config.yaml
vocab_size: 7637
positions: "rope"
rope_base: 10000.0
qk_norm: false
parallel_block: false
lr: 0.00912
beta1: 0.9
decay_shape: "linear"
final_lr_fraction: 0.0
steps: 9156
MLP neurons of a small language model. Each row is named by its layer, matrix (gate and up: input weights) and neuron, and shows model dimensions 96-191. Each number is 200 + 20 x the weight over its row's rms, rounded and kept within 0 to 999. A neuron's up and down rows have the sign that makes its largest values positive.
A block is one neuron, or neurons of one layer that tend to fire together. Before each block is what it responds to, as a language model described it from the Wikipedia text at the highest values.

Description: Mid- or end-of-word pieces that complete a word begun by a fragment ending in s, such as advers-e, propos-als, licens-ed, Gres-ham.
L4.gate12,216,190,219,108,195,179,183,165,206,152,219,229,213,228,184,199,186,230,192,212,230,209,217,192,200,173,215,215,202,212,200,212,183,229,216,220,193,215,201,196,199,188,215,170,191,216,209,222,174,198,168,237,202,191,190,222,216,183,206,219,206,181,222,185,235,211,196,210,197,194,169,164,175,195,219,185,225,170,226,198,209,227,233,179,177,176,222,190,179,187,177,218,187,201,214,200
L4.up12,185,197,207,170,193,191,200,225,222,197,265,196,198,174,197,246,192,218,183,206,186,223,211,224,196,199,176,150,181,179,192,203,185,165,209,190,194,214,211,253,193,222,231,194,173,181,182,220,195,193,203,210,220,210,187,202,206,187,233,184,222,184,207,180,210,223,230,196,197,179,173,197,195,178,210,175,211,192,197,180,228,193,189,200,194,224,192,215,187,178,195,179,182,213,185,206
L4.gate169,169,182,189,194,239,213,169,229,189,152,213,201,219,216,212,214,205,216,216,205,184,200,190,215,195,210,171,178,207,179,180,190,221,184,203,185,195,185,217,209,195,183,228,194,204,169,242,179,195,213,165,195,204,175,198,226,180,196,228,205,200,208,200,194,189,206,216,214,198,204,208,192,191,180,165,183,252,169,191,215,163,190,187,152,209,220,208,215,221,213,221,185,210,147,172,175
L4.up169,219,211,179,213,161,177,172,207,208,151,191,218,185,245,211,213,186,212,196,228,207,221,181,198,190,179,201,186,189,191,186,190,188,193,242,184,185,208,214,169,177,209,169,205,185,202,223,247,195,205,199,194,205,192,229,175,182,167,197,212,185,200,217,233,184,219,178,202,199,206,206,163,200,200,207,213,193,227,202,209,215,206,224,205,238,163,215,244,162,193,173,205,234,216,254,175
L4.gate220,204,235,195,196,192,193,175,187,201,204,181,216,216,189,209,197,185,218,173,198,159,205,216,185,166,188,205,245,160,210,194,184,190,221,197,185,170,197,192,187,193,244,204,170,189,213,217,222,194,203,179,169,214,193,211,220,237,215,175,194,224,213,202,224,232,206,162,249,159,210,184,177,187,148,190,194,203,187,227,177,189,200,232,191,181,220,186,205,201,192,212,195,202,175,215,212
L4.up220,190,234,216,213,241,218,205,174,223,185,210,212,216,178,227,200,217,182,228,177,179,218,188,192,175,174,189,201,167,197,178,178,218,204,180,182,200,176,187,183,186,207,193,178,207,200,232,200,205,219,192,210,202,223,220,207,227,237,147,234,198,193,210,174,204,190,172,247,176,174,179,198,219,162,217,199,189,225,218,205,187,207,211,186,192,206,181,220,202,210,190,196,216,174,190,185
L4.gate237,179,159,194,205,213,232,210,221,223,182,180,215,174,210,195,175,220,178,207,161,209,184,213,216,182,228,225,172,193,220,204,194,193,214,212,205,185,216,218,216,194,236,173,204,189,206,175,232,205,176,188,224,146,185,197,187,200,189,204,196,188,214,199,209,168,203,205,217,178,200,205,218,177,206,178,184,233,199,199,199,188,198,173,209,198,203,199,223,191,135,212,186,221,186,229,219
L4.up237,189,221,205,176,193,206,194,213,236,201,217,179,162,221,189,209,190,217,218,231,219,182,188,216,229,177,219,207,210,218,200,216,211,177,184,183,184,200,186,183,202,208,214,200,187,177,184,158,190,221,187,192,196,164,158,222,172,210,211,186,195,226,254,187,185,142,190,204,213,200,165,194,197,225,194,184,160,201,181,170,189,172,197,198,183,222,209,204,188,181,193,191,204,179,225,186
L4.gate258,200,191,234,175,200,224,206,201,173,215,192,211,186,218,215,205,187,195,223,191,227,188,200,191,207,177,194,214,198,166,210,185,218,185,165,210,220,202,184,201,225,232,208,255,211,211,201,213,200,185,199,234,194,211,208,169,221,212,209,151,216,239,204,202,200,193,231,226,211,189,187,192,193,204,195,200,215,166,206,203,181,200,201,204,216,179,207,209,226,140,235,184,186,181,221,210
L4.up258,210,199,163,202,181,192,190,221,202,174,196,230,192,244,197,173,204,155,210,189,223,219,203,206,221,231,231,192,197,190,199,208,170,226,170,195,214,207,195,181,223,183,164,182,172,199,188,187,197,183,189,200,246,189,169,167,198,190,189,198,185,190,170,230,152,200,182,165,190,204,208,202,223,190,191,207,208,205,243,196,219,206,222,197,204,192,192,198,177,140,169,199,205,182,191,214
L4.gate408,189,155,213,201,196,207,166,185,179,152,192,205,197,229,159,191,195,181,187,201,207,204,210,200,199,200,198,171,172,180,196,178,210,203,162,171,222,205,204,229,173,191,217,199,197,215,195,204,198,180,175,193,220,181,187,244,207,156,202,185,216,161,187,195,213,194,235,185,182,215,209,195,154,171,220,224,227,212,234,206,203,192,212,221,207,217,158,212,193,187,213,230,187,199,193,215
L4.up408,203,198,223,198,205,181,210,181,234,157,191,222,185,209,198,197,200,222,197,183,199,191,208,202,209,196,188,174,191,225,172,169,193,230,228,226,181,195,213,189,242,214,195,225,186,184,200,185,188,185,178,208,183,235,174,216,221,169,201,195,195,160,207,203,229,206,194,209,203,204,184,177,185,160,211,216,196,202,191,215,171,180,221,213,209,219,169,239,214,205,184,221,177,230,215,176
L4.gate437,179,195,208,164,209,237,188,195,256,178,170,220,194,189,192,235,210,193,214,246,160,177,203,194,219,220,175,228,227,223,169,205,227,185,186,214,193,198,169,222,188,182,184,202,206,184,186,196,231,192,182,197,246,189,181,211,167,216,185,246,188,177,197,208,203,219,217,228,187,185,204,205,199,219,202,185,200,224,180,199,220,161,206,193,195,186,204,215,196,198,215,204,199,236,179,230
L4.up437,190,209,187,157,196,217,234,211,192,204,240,174,195,205,190,174,184,206,234,185,211,210,182,199,215,208,205,200,196,225,214,187,218,223,214,206,182,209,197,231,209,192,191,186,215,162,208,185,220,224,194,169,184,198,226,198,201,184,213,181,228,216,199,204,224,216,215,185,188,180,190,178,201,219,195,193,163,233,204,208,177,199,187,197,195,271,196,183,248,240,205,175,190,175,212,207
L4.gate485,192,226,208,213,205,172,201,178,189,165,168,218,193,233,181,165,163,201,163,212,217,176,181,205,176,160,231,214,202,167,182,236,192,218,187,202,185,248,197,191,214,213,197,186,197,207,217,188,198,199,200,226,197,200,180,209,201,198,193,189,183,204,203,214,211,219,214,234,199,200,173,184,226,214,168,192,211,179,202,199,183,189,178,209,207,176,191,214,219,220,201,205,209,201,196,234
L4.up485,185,188,183,199,177,200,185,189,179,186,183,197,182,226,172,203,206,201,211,199,179,195,198,217,221,208,217,187,177,210,180,178,192,220,206,222,178,210,175,173,166,199,231,159,175,219,176,232,191,250,241,201,202,190,196,178,193,205,176,189,205,188,178,189,181,209,218,209,238,172,173,193,198,204,183,186,180,172,215,218,248,178,202,228,198,184,198,217,196,182,160,212,196,192,146,207

Description: Modal verbs and adverbs right after a subject or comma, just before the main verb, such as may, can, also, not, would.
L2.gate422,168,209,219,204,213,229,248,220,239,213,167,197,201,194,191,189,214,182,179,217,184,235,212,192,198,175,192,187,232,181,218,187,209,234,228,169,177,216,201,195,215,174,236,181,201,213,200,211,208,209,215,192,174,181,188,202,206,215,188,218,173,184,169,205,204,165,187,153,179,226,207,213,213,190,181,217,209,209,199,186,231,183,208,163,192,201,165,173,196,198,169,208,198,182,199,187
L2.up422,212,194,184,190,203,184,175,194,196,166,189,207,204,251,190,188,194,182,187,189,225,206,218,203,197,192,184,165,223,233,219,152,219,243,220,193,181,188,218,203,242,191,227,189,181,205,173,220,224,226,223,205,196,215,202,194,202,240,191,195,194,197,202,203,193,229,190,200,210,217,178,241,194,207,197,220,189,195,206,233,192,207,202,193,217,183,187,189,202,224,189,189,199,183,203,231

Description: Opening word pieces of longer words split into tokens, mostly con- (con|sequences, con|versation, Con|stabulary), also phot-, cor-, sc-, plus modals like can before be.
L3.gate33,170,177,205,197,202,221,196,229,213,166,168,196,173,203,202,215,193,221,207,225,156,183,224,208,223,203,194,233,187,190,202,196,167,182,192,205,203,225,211,202,218,208,207,193,167,194,198,182,224,228,223,201,210,200,193,207,213,169,233,221,210,179,180,173,233,199,200,157,202,218,201,206,220,191,200,215,201,214,197,215,243,180,203,216,170,198,215,217,200,172,220,228,195,158,157,209
L3.up33,147,202,227,197,176,204,215,223,220,179,184,188,200,220,188,189,193,223,187,211,175,195,208,218,248,197,180,207,214,199,210,183,168,202,187,192,193,181,195,180,219,212,193,200,174,206,220,167,216,212,225,214,220,203,207,206,218,173,205,187,244,165,173,189,234,202,194,170,190,218,175,215,229,193,189,216,221,188,196,215,231,182,231,221,176,212,213,221,222,177,240,207,215,173,157,217
L3.gate76,182,199,201,172,199,206,202,184,187,173,202,177,198,141,200,214,203,213,205,203,222,190,161,208,205,219,174,226,217,199,196,216,187,221,173,240,142,187,211,214,207,244,203,181,237,204,190,219,210,233,180,215,195,207,234,186,214,190,192,172,222,179,206,196,191,226,190,194,162,188,212,196,206,184,209,180,204,197,180,234,212,223,197,192,205,189,200,193,192,223,198,177,199,215,202,168
L3.up76,166,198,218,189,189,216,230,195,172,174,190,184,214,149,200,213,210,220,211,184,219,191,190,202,199,228,156,230,219,217,200,224,207,212,178,220,153,168,192,180,210,227,190,223,205,218,201,210,216,208,186,202,194,225,226,181,229,223,197,167,242,186,204,212,187,234,180,192,186,188,203,205,210,190,183,203,219,189,186,229,195,207,194,216,191,184,221,174,189,205,199,177,190,211,202,141
L3.gate108,189,218,230,204,226,206,216,169,243,166,200,229,218,182,214,185,199,201,229,201,194,217,197,205,210,217,186,230,203,189,233,277,156,203,196,200,192,241,199,217,175,190,173,174,188,215,174,218,226,194,210,212,217,221,196,258,206,180,235,207,226,177,170,190,184,200,234,202,225,188,230,200,207,206,212,172,186,181,183,210,207,198,184,192,252,209,188,224,184,252,141,200,209,187,205,218
L3.up108,181,214,209,174,207,195,168,201,218,165,186,255,191,168,177,212,225,186,170,210,193,229,200,220,193,186,199,221,218,149,207,239,196,212,215,199,196,201,203,188,207,195,173,183,186,161,185,210,251,198,200,226,211,193,175,217,209,187,216,227,199,174,195,180,181,204,206,219,234,198,221,187,209,189,177,209,216,162,208,205,200,198,181,199,219,138,182,201,186,220,151,188,204,185,209,201
L3.gate125,211,183,174,177,198,172,236,192,179,237,186,201,218,197,218,213,197,216,174,185,179,212,188,157,201,206,217,191,181,197,221,218,182,158,187,193,190,183,204,217,210,186,202,197,204,207,195,210,209,202,208,210,174,242,201,216,237,216,190,193,179,196,186,216,195,197,205,186,233,163,172,227,183,186,191,243,205,170,158,203,212,190,201,210,215,241,216,202,232,245,215,188,196,176,184,226
L3.up125,231,174,211,202,198,226,224,193,188,192,195,193,193,190,188,176,229,174,166,223,177,217,192,193,191,161,211,208,191,223,203,231,164,184,186,163,181,228,205,205,208,174,175,203,206,197,198,216,233,207,231,169,185,191,182,225,209,240,165,196,226,211,183,187,221,189,191,209,203,189,191,200,176,210,204,168,228,181,200,191,217,187,148,218,206,217,204,210,206,186,213,192,230,215,175,226
L3.gate221,223,202,174,170,211,195,189,183,216,237,173,216,193,198,218,197,189,184,177,195,188,198,200,202,207,207,197,228,179,168,222,203,184,216,211,193,196,220,187,169,206,158,198,177,225,212,177,209,240,178,183,211,180,201,203,229,194,200,193,201,194,198,193,201,194,214,185,171,169,228,194,211,162,180,179,227,238,212,203,219,185,181,200,212,201,194,208,228,245,186,202,190,190,178,209,219
L3.up221,186,194,158,193,212,227,188,165,190,212,164,196,220,189,183,187,223,208,173,171,185,181,181,192,230,201,194,213,170,201,224,202,182,205,190,221,174,227,180,209,196,183,181,216,206,219,213,183,218,209,244,205,197,242,168,217,185,166,208,181,207,197,210,205,169,235,203,161,200,199,190,215,172,179,169,195,199,180,194,222,195,165,198,193,212,196,206,179,219,179,206,202,188,165,193,233
L3.gate246,161,185,248,246,202,177,177,169,218,207,169,200,214,187,210,205,187,225,236,230,219,162,222,219,200,181,225,203,220,235,194,199,160,192,189,226,173,191,201,204,230,164,205,240,163,188,195,206,216,227,169,182,182,219,219,222,187,213,226,175,206,193,167,210,207,206,200,183,232,202,257,223,175,180,189,207,199,208,203,212,216,205,203,184,243,205,196,196,214,206,180,207,209,176,192,222
L3.up246,133,194,257,228,193,185,195,170,236,199,176,213,198,204,200,206,213,235,199,227,209,188,205,230,206,182,224,211,214,187,196,185,177,183,201,224,217,184,230,164,223,163,208,213,160,218,192,170,222,217,180,206,165,209,205,201,177,221,223,186,197,200,152,208,176,196,204,179,214,198,241,214,191,161,193,178,184,206,188,181,212,154,187,218,251,207,187,183,198,213,176,206,219,159,178,223
L3.gate388,225,192,205,153,189,199,215,201,217,191,190,202,193,178,185,238,188,185,244,226,175,226,213,179,196,192,214,171,198,206,215,224,201,203,208,202,216,179,214,158,174,192,193,210,209,194,224,161,157,222,183,233,183,179,190,211,205,212,183,160,213,207,200,170,223,189,217,169,205,229,214,206,198,174,198,193,206,240,182,201,207,197,224,225,237,195,221,228,182,195,209,192,170,206,189,198
L3.up388,181,149,189,187,180,173,208,202,189,182,192,185,178,186,188,210,180,190,207,204,142,181,200,195,214,203,240,173,236,207,193,195,204,194,214,183,225,174,209,187,198,168,206,212,237,170,189,198,165,240,218,191,167,218,165,190,188,185,170,200,206,207,189,241,239,217,205,176,191,222,253,220,208,176,224,205,203,222,192,202,172,218,223,232,205,211,195,229,201,199,199,195,194,223,187,198
L3.gate490,234,201,205,196,210,169,172,216,201,174,164,182,194,170,205,218,197,193,190,221,231,200,172,197,209,187,219,174,191,213,221,194,212,199,214,187,197,191,185,196,216,192,226,239,180,217,207,219,184,198,207,177,205,230,187,180,218,248,206,227,207,199,199,221,191,231,206,192,218,219,183,217,160,179,211,203,221,204,214,196,238,186,200,231,193,197,151,229,153,223,180,186,228,201,184,190
L3.up490,230,210,204,175,232,182,150,179,224,181,202,223,185,171,190,232,179,194,187,201,231,221,216,184,222,152,221,205,197,212,227,164,215,214,210,197,201,176,216,206,198,197,242,224,213,229,165,222,214,181,190,191,203,216,225,235,186,233,212,245,220,201,199,224,207,205,202,202,195,205,222,225,184,190,216,192,181,214,212,181,235,207,200,189,201,203,178,177,180,210,202,208,200,162,183,182

Description: Closing subword pieces that finish a word split into fragments, such as -ring (Thirring, conferring), -rix (matrix), -itions, -ments, -age.
L2.gate481,203,184,180,200,205,185,184,184,191,195,194,232,177,203,156,204,207,194,182,193,194,194,181,217,169,229,211,180,186,217,189,184,205,201,179,200,179,211,180,178,212,217,223,246,210,210,171,199,174,226,180,202,172,212,182,183,193,171,178,201,180,200,204,222,167,180,198,189,194,196,191,203,203,151,202,207,178,148,228,165,188,191,187,215,186,182,158,217,210,182,216,200,183,198,168,189
L2.up481,182,195,208,173,247,188,195,194,193,219,208,227,200,178,173,192,210,200,208,177,178,201,181,199,230,215,252,203,199,217,220,178,198,206,201,197,205,189,178,206,189,194,224,231,216,230,184,207,174,214,193,223,159,207,163,164,173,215,200,162,175,217,213,218,173,188,167,241,174,185,183,205,196,209,227,183,184,193,234,197,141,175,197,181,209,215,183,232,177,203,189,209,185,206,182,213

Description: Suffix pieces that complete a word split into fragments, mostly verb endings such as demonstr-ates, reve-als and fund-ing, plus colons after infobox field names.
L3.gate7,202,192,202,204,182,205,189,186,201,195,172,252,184,198,181,173,202,204,175,185,179,196,212,212,207,206,192,173,234,230,190,241,210,226,202,170,215,194,175,212,197,202,206,205,211,172,199,230,232,228,193,208,186,196,196,179,206,187,173,193,175,165,230,186,210,242,224,179,196,184,169,186,224,207,213,188,215,212,188,220,192,198,197,193,216,201,221,201,210,231,187,193,183,211,188,211
L3.up7,211,186,215,201,177,168,189,190,183,207,197,251,181,208,191,208,213,225,186,201,169,181,231,210,202,178,197,169,218,245,191,199,224,225,212,181,225,210,197,230,198,205,185,194,217,163,207,237,218,215,195,214,195,174,199,185,208,197,170,189,173,185,225,217,179,249,227,183,183,168,178,202,170,169,218,183,203,193,201,206,191,199,195,189,204,191,199,206,201,187,204,184,187,219,203,214
L3.gate61,171,176,193,195,224,180,231,195,197,181,219,212,250,217,237,175,187,157,201,181,208,180,216,207,222,225,219,210,255,187,236,222,206,227,228,207,176,223,160,226,168,201,189,201,203,186,178,200,171,221,233,192,185,199,198,216,181,192,199,187,222,195,184,198,158,178,223,191,221,189,192,208,199,192,200,210,220,187,174,201,201,222,196,188,216,236,159,194,204,224,208,214,181,198,214,180
L3.up61,178,193,203,229,186,178,182,167,178,184,195,185,212,217,196,233,203,211,196,183,239,188,212,220,171,206,215,221,206,160,188,167,234,218,223,229,210,242,218,188,191,199,188,198,229,200,202,181,158,220,185,219,197,187,180,194,208,186,220,179,182,182,187,216,164,208,179,186,237,180,199,202,171,212,201,181,196,176,210,182,190,200,217,188,210,189,189,200,184,183,197,176,195,205,182,169
L3.gate109,161,187,202,208,201,214,218,208,190,168,156,203,214,211,171,185,162,221,191,203,224,214,201,180,217,207,216,217,203,203,193,184,194,172,220,196,176,177,196,195,194,192,216,199,172,220,216,216,175,191,210,171,233,198,249,185,201,185,184,186,220,175,193,186,183,194,219,176,198,219,236,178,151,174,200,190,235,178,203,193,197,220,200,214,205,205,176,190,195,205,209,190,216,211,175,204
L3.up109,183,194,227,218,201,191,220,194,186,175,178,199,184,187,187,190,157,194,207,185,214,225,205,196,199,215,185,211,200,163,202,169,173,196,226,211,170,201,189,202,203,198,220,208,182,205,194,207,182,196,186,207,244,218,270,217,234,209,197,194,210,170,189,182,177,184,202,182,170,192,218,169,172,182,200,168,224,182,195,185,184,217,190,209,214,200,163,223,208,195,210,207,206,214,184,192
L3.gate129,182,197,180,172,182,212,228,165,176,195,211,202,260,205,219,184,186,212,191,211,193,164,177,203,219,201,170,170,227,197,212,202,182,177,217,186,199,186,179,188,169,251,219,188,200,201,192,234,210,190,182,186,185,200,219,182,210,163,228,180,198,173,201,193,209,197,190,192,242,207,207,169,157,194,219,198,218,205,203,197,213,188,222,215,210,181,194,182,229,235,192,206,208,175,238,166
L3.up129,195,226,182,216,193,196,186,193,199,187,252,180,228,213,177,201,209,239,190,188,202,184,191,195,222,218,195,192,225,229,190,164,186,194,222,177,191,171,175,188,207,216,189,217,192,193,168,189,207,242,196,207,229,188,219,174,218,183,177,189,210,204,204,208,203,212,188,173,220,188,193,185,186,183,255,234,209,223,233,175,174,208,194,195,182,197,203,198,219,222,190,218,194,177,178,192
L3.gate170,231,207,182,188,193,211,225,193,195,204,198,201,188,194,180,236,217,176,162,197,212,228,213,180,159,240,202,211,207,168,187,210,200,235,194,181,206,192,223,192,197,229,204,199,190,211,194,166,188,208,182,191,220,170,201,194,177,201,217,205,182,202,198,215,214,214,221,179,193,194,191,252,185,176,195,194,230,225,197,211,147,186,159,186,203,183,174,194,168,191,213,173,194,157,182,202
L3.up170,200,194,182,204,209,228,165,217,213,198,213,170,182,166,207,247,212,216,201,215,221,209,187,207,197,230,205,189,223,184,209,221,210,207,207,184,172,177,210,198,202,213,205,220,169,175,195,223,200,221,207,189,220,172,224,150,214,205,224,240,177,224,219,232,185,199,203,171,211,194,175,214,177,190,188,190,217,199,160,213,193,217,218,201,179,132,195,221,179,202,237,194,176,163,202,222
L3.gate242,225,202,227,205,169,239,168,181,215,219,212,196,221,202,193,175,220,210,177,219,164,208,194,189,198,213,220,189,194,210,178,193,200,209,197,215,215,200,231,234,200,187,214,176,189,201,185,234,179,211,207,189,220,211,219,194,253,216,212,214,156,194,204,215,197,214,201,195,200,217,223,209,180,207,215,200,222,179,190,185,219,199,223,208,191,191,186,209,202,217,169,173,175,143,190,193
L3.up242,226,217,216,193,151,239,162,176,225,198,202,193,217,220,178,192,217,218,191,204,167,235,219,206,223,189,205,195,193,185,171,204,203,218,217,205,213,181,215,200,183,184,228,181,174,201,230,233,194,233,212,186,223,200,220,207,255,235,213,212,184,177,197,204,208,197,222,183,193,210,230,200,165,203,242,203,216,190,184,145,216,220,222,195,171,194,196,232,206,203,179,171,172,162,184,205
L3.gate349,164,205,173,205,183,238,227,241,186,213,208,207,193,188,194,185,222,172,199,159,191,211,208,195,193,177,180,215,252,161,197,209,192,226,235,208,182,193,233,208,175,222,191,174,194,189,189,207,197,207,221,212,209,197,185,168,221,206,226,223,199,174,190,187,201,219,224,194,196,208,171,179,171,181,214,162,175,201,171,203,188,199,198,187,207,199,200,220,204,176,157,193,178,200,206,197
L3.up349,185,216,214,219,224,210,211,219,216,187,177,187,225,195,186,177,192,212,169,192,209,220,216,204,199,168,168,213,224,210,199,209,194,203,231,208,211,185,210,182,225,207,196,206,211,221,202,246,198,198,177,193,181,221,136,183,175,207,177,240,181,217,179,186,183,208,167,185,158,207,193,190,168,182,188,197,177,180,200,198,207,226,211,167,194,215,209,214,201,177,207,213,168,192,178,194
L3.gate362,185,206,238,195,171,186,223,196,195,152,196,205,194,201,182,199,197,206,205,182,203,223,175,177,189,210,191,212,216,166,217,202,200,182,197,204,182,193,176,208,208,201,217,193,186,205,222,200,144,201,220,199,207,159,196,207,196,162,197,175,176,197,192,216,203,181,245,225,195,205,161,209,191,200,199,189,195,244,190,184,170,189,191,169,206,207,231,205,196,189,209,197,178,211,189,144
L3.up362,205,199,208,210,179,138,217,189,210,190,208,197,201,211,193,198,173,189,191,181,208,177,198,199,149,203,206,199,211,207,209,185,223,217,197,178,203,181,192,223,201,149,230,200,181,242,205,185,154,156,215,180,222,151,198,202,222,193,202,209,180,212,194,195,203,202,223,214,184,216,176,215,214,194,190,200,183,226,208,172,174,201,196,167,205,195,176,216,194,191,221,205,176,228,222,169

Description: Modal and auxiliary verbs right after a sentence's subject noun or pronoun, such as may, would, could, can and does; more weakly, closing pieces of split words like -ent, -iver, -rough.
L4.gate13,185,207,207,208,210,181,203,208,221,205,159,197,201,192,213,198,184,206,224,156,211,209,196,194,203,219,205,228,197,241,170,219,160,249,184,168,180,202,207,212,174,198,228,203,165,197,212,186,197,216,191,200,219,213,205,199,198,216,214,193,159,236,226,212,188,239,202,168,221,165,215,235,156,216,222,208,216,195,170,209,197,189,195,210,195,201,152,219,200,200,159,219,204,188,175,215
L4.up13,207,201,214,182,171,226,181,231,218,169,204,207,213,212,182,188,224,196,169,210,212,227,175,211,180,212,164,181,184,240,210,219,232,191,224,180,184,200,212,219,213,220,217,175,201,164,190,270,200,191,179,217,175,185,203,195,191,154,241,197,182,204,173,191,209,226,196,196,175,199,183,189,227,183,196,207,201,207,212,197,196,195,179,196,207,204,194,207,185,202,189,207,209,208,229,249
L4.gate28,210,201,188,202,240,191,194,163,188,209,249,208,200,200,214,207,200,207,202,209,197,195,172,185,191,180,219,193,191,192,238,199,223,202,214,206,204,216,189,230,245,188,233,197,206,199,211,205,221,177,200,207,246,223,197,233,217,206,216,220,227,186,137,190,215,195,232,187,247,194,191,197,143,190,200,175,209,240,197,183,197,193,192,166,199,188,207,187,174,209,187,200,184,209,213,219
L4.up28,198,178,206,194,220,188,208,193,185,199,183,202,190,225,209,172,151,209,172,199,194,181,201,177,196,183,194,165,193,169,190,184,196,174,209,200,200,208,194,210,182,195,195,221,211,207,193,195,222,167,178,174,186,176,172,223,201,186,246,210,203,193,221,202,197,200,196,206,171,202,221,172,189,173,182,202,201,214,214,235,170,179,191,228,182,188,178,217,198,181,181,212,205,176,211,235
L4.gate52,175,175,198,171,181,208,187,190,231,183,177,182,184,171,185,198,196,188,188,180,198,200,237,208,172,189,222,175,164,159,189,213,201,232,203,200,209,202,178,211,199,218,179,179,170,207,207,211,174,211,190,196,198,178,190,198,179,185,183,174,189,159,206,164,173,181,186,222,218,183,180,221,180,195,198,193,171,212,194,205,178,196,218,215,231,193,181,216,181,250,237,226,174,176,205,224
L4.up52,190,183,205,187,171,178,195,178,207,213,168,191,157,192,185,192,203,193,201,186,184,194,210,184,197,201,187,218,218,181,178,187,173,209,226,182,234,237,172,211,154,174,191,190,195,204,213,231,197,228,190,165,221,211,184,223,157,189,201,177,195,218,209,214,184,195,161,196,186,213,199,203,197,177,180,177,184,203,203,202,189,178,205,188,206,210,187,185,171,228,214,224,166,202,176,228
L4.gate54,181,215,204,244,192,211,179,192,174,200,201,228,239,219,222,203,192,219,161,217,201,183,191,214,216,204,212,167,218,201,255,175,199,237,214,205,206,187,196,197,203,188,200,187,186,171,213,214,237,221,183,183,186,164,215,214,225,214,229,208,180,232,183,171,190,175,205,192,218,213,215,199,200,191,213,190,183,207,205,171,217,214,202,203,208,191,182,209,231,218,175,186,170,206,231,175
L4.up54,190,195,191,218,205,139,184,174,225,212,227,183,215,214,203,208,218,198,157,202,221,204,231,176,193,168,198,186,200,218,232,196,197,195,208,196,195,179,203,220,191,167,186,192,177,191,192,222,189,216,159,213,173,224,220,187,207,207,208,230,215,231,203,200,207,185,173,186,234,180,198,201,213,221,200,228,192,196,184,206,189,197,171,214,211,202,184,202,218,210,184,169,228,181,243,176
L4.gate125,191,176,170,218,203,170,230,243,192,210,211,186,214,193,200,204,193,223,208,181,219,219,193,212,210,223,202,225,201,199,194,175,207,195,203,188,202,199,228,209,251,154,219,178,217,210,212,187,139,207,164,195,237,172,177,222,224,195,195,221,186,198,181,195,208,196,167,180,199,209,220,225,209,180,171,234,202,194,195,198,176,210,206,201,187,205,165,182,186,217,215,225,196,168,209,226
L4.up125,171,168,220,210,199,158,212,186,196,192,174,201,222,202,182,258,213,206,154,223,193,216,211,236,219,203,203,206,176,200,207,207,196,184,193,186,199,212,212,217,220,221,216,211,179,171,185,203,209,193,213,207,187,177,192,199,219,207,177,215,244,204,178,191,197,183,202,209,192,221,204,208,213,222,212,215,207,226,156,220,230,181,223,183,199,207,258,217,227,184,185,200,221,215,185,193
L4.gate292,160,175,262,208,216,187,201,194,222,198,180,191,215,232,202,185,195,208,198,165,184,195,233,227,222,194,215,178,209,208,217,199,180,239,210,201,206,209,193,200,185,188,199,199,193,169,201,227,225,227,200,201,199,202,203,194,197,202,222,204,217,190,187,205,156,222,205,196,228,208,208,199,206,206,161,213,207,200,196,190,225,151,184,176,179,186,184,213,235,196,223,198,200,214,196,208
L4.up292,175,207,218,226,195,180,212,210,198,176,190,200,193,228,182,238,188,207,167,196,163,197,187,194,240,178,208,193,209,184,222,189,192,207,238,196,202,196,222,207,200,191,175,218,187,192,208,181,229,245,192,212,196,224,215,195,202,229,234,221,205,222,178,200,161,219,180,189,213,212,178,201,204,227,163,224,228,222,202,188,215,167,200,175,193,197,193,198,218,182,185,173,165,207,237,175
L4.gate442,192,199,212,189,199,206,194,201,240,195,176,213,222,178,176,175,189,228,170,185,219,227,213,225,195,197,173,229,189,220,205,174,207,224,201,168,202,206,205,218,225,191,209,161,194,166,207,213,214,172,178,200,220,190,206,177,177,219,218,186,192,200,171,188,174,192,185,196,227,256,190,203,173,187,197,215,199,187,243,176,222,210,231,220,227,179,179,242,156,244,166,249,195,178,179,195
L4.up442,189,202,190,198,180,186,182,184,239,205,159,159,240,179,160,223,181,202,162,187,207,163,206,199,182,217,213,173,203,242,157,183,189,194,154,197,172,226,189,205,189,160,192,216,208,202,179,255,220,218,212,184,210,209,203,196,195,182,183,197,198,199,193,192,194,200,228,177,209,213,205,203,219,229,212,201,193,203,214,178,218,196,208,240,213,180,179,212,194,240,188,206,184,224,196,207
L4.gate460,219,167,178,204,209,216,197,236,208,194,183,188,224,228,182,193,198,197,192,174,178,252,209,189,187,236,198,208,212,213,208,211,223,222,204,184,167,195,182,202,197,195,230,217,192,199,213,214,203,209,200,169,196,184,186,133,221,209,194,200,193,159,185,200,215,194,223,194,203,192,159,186,203,199,236,174,181,236,179,208,180,181,252,220,210,175,206,214,221,236,206,176,192,196,205,231
L4.up460,203,198,196,257,201,212,174,229,175,186,199,203,204,217,194,193,168,201,205,185,204,232,202,175,177,187,194,212,189,177,161,168,194,194,190,196,220,215,195,204,231,185,213,225,214,186,221,214,183,172,246,178,209,179,209,207,222,186,193,203,168,170,186,143,167,206,237,194,174,200,216,226,208,222,198,209,183,208,193,186,183,190,231,186,219,176,176,171,188,212,186,191,211,196,175,199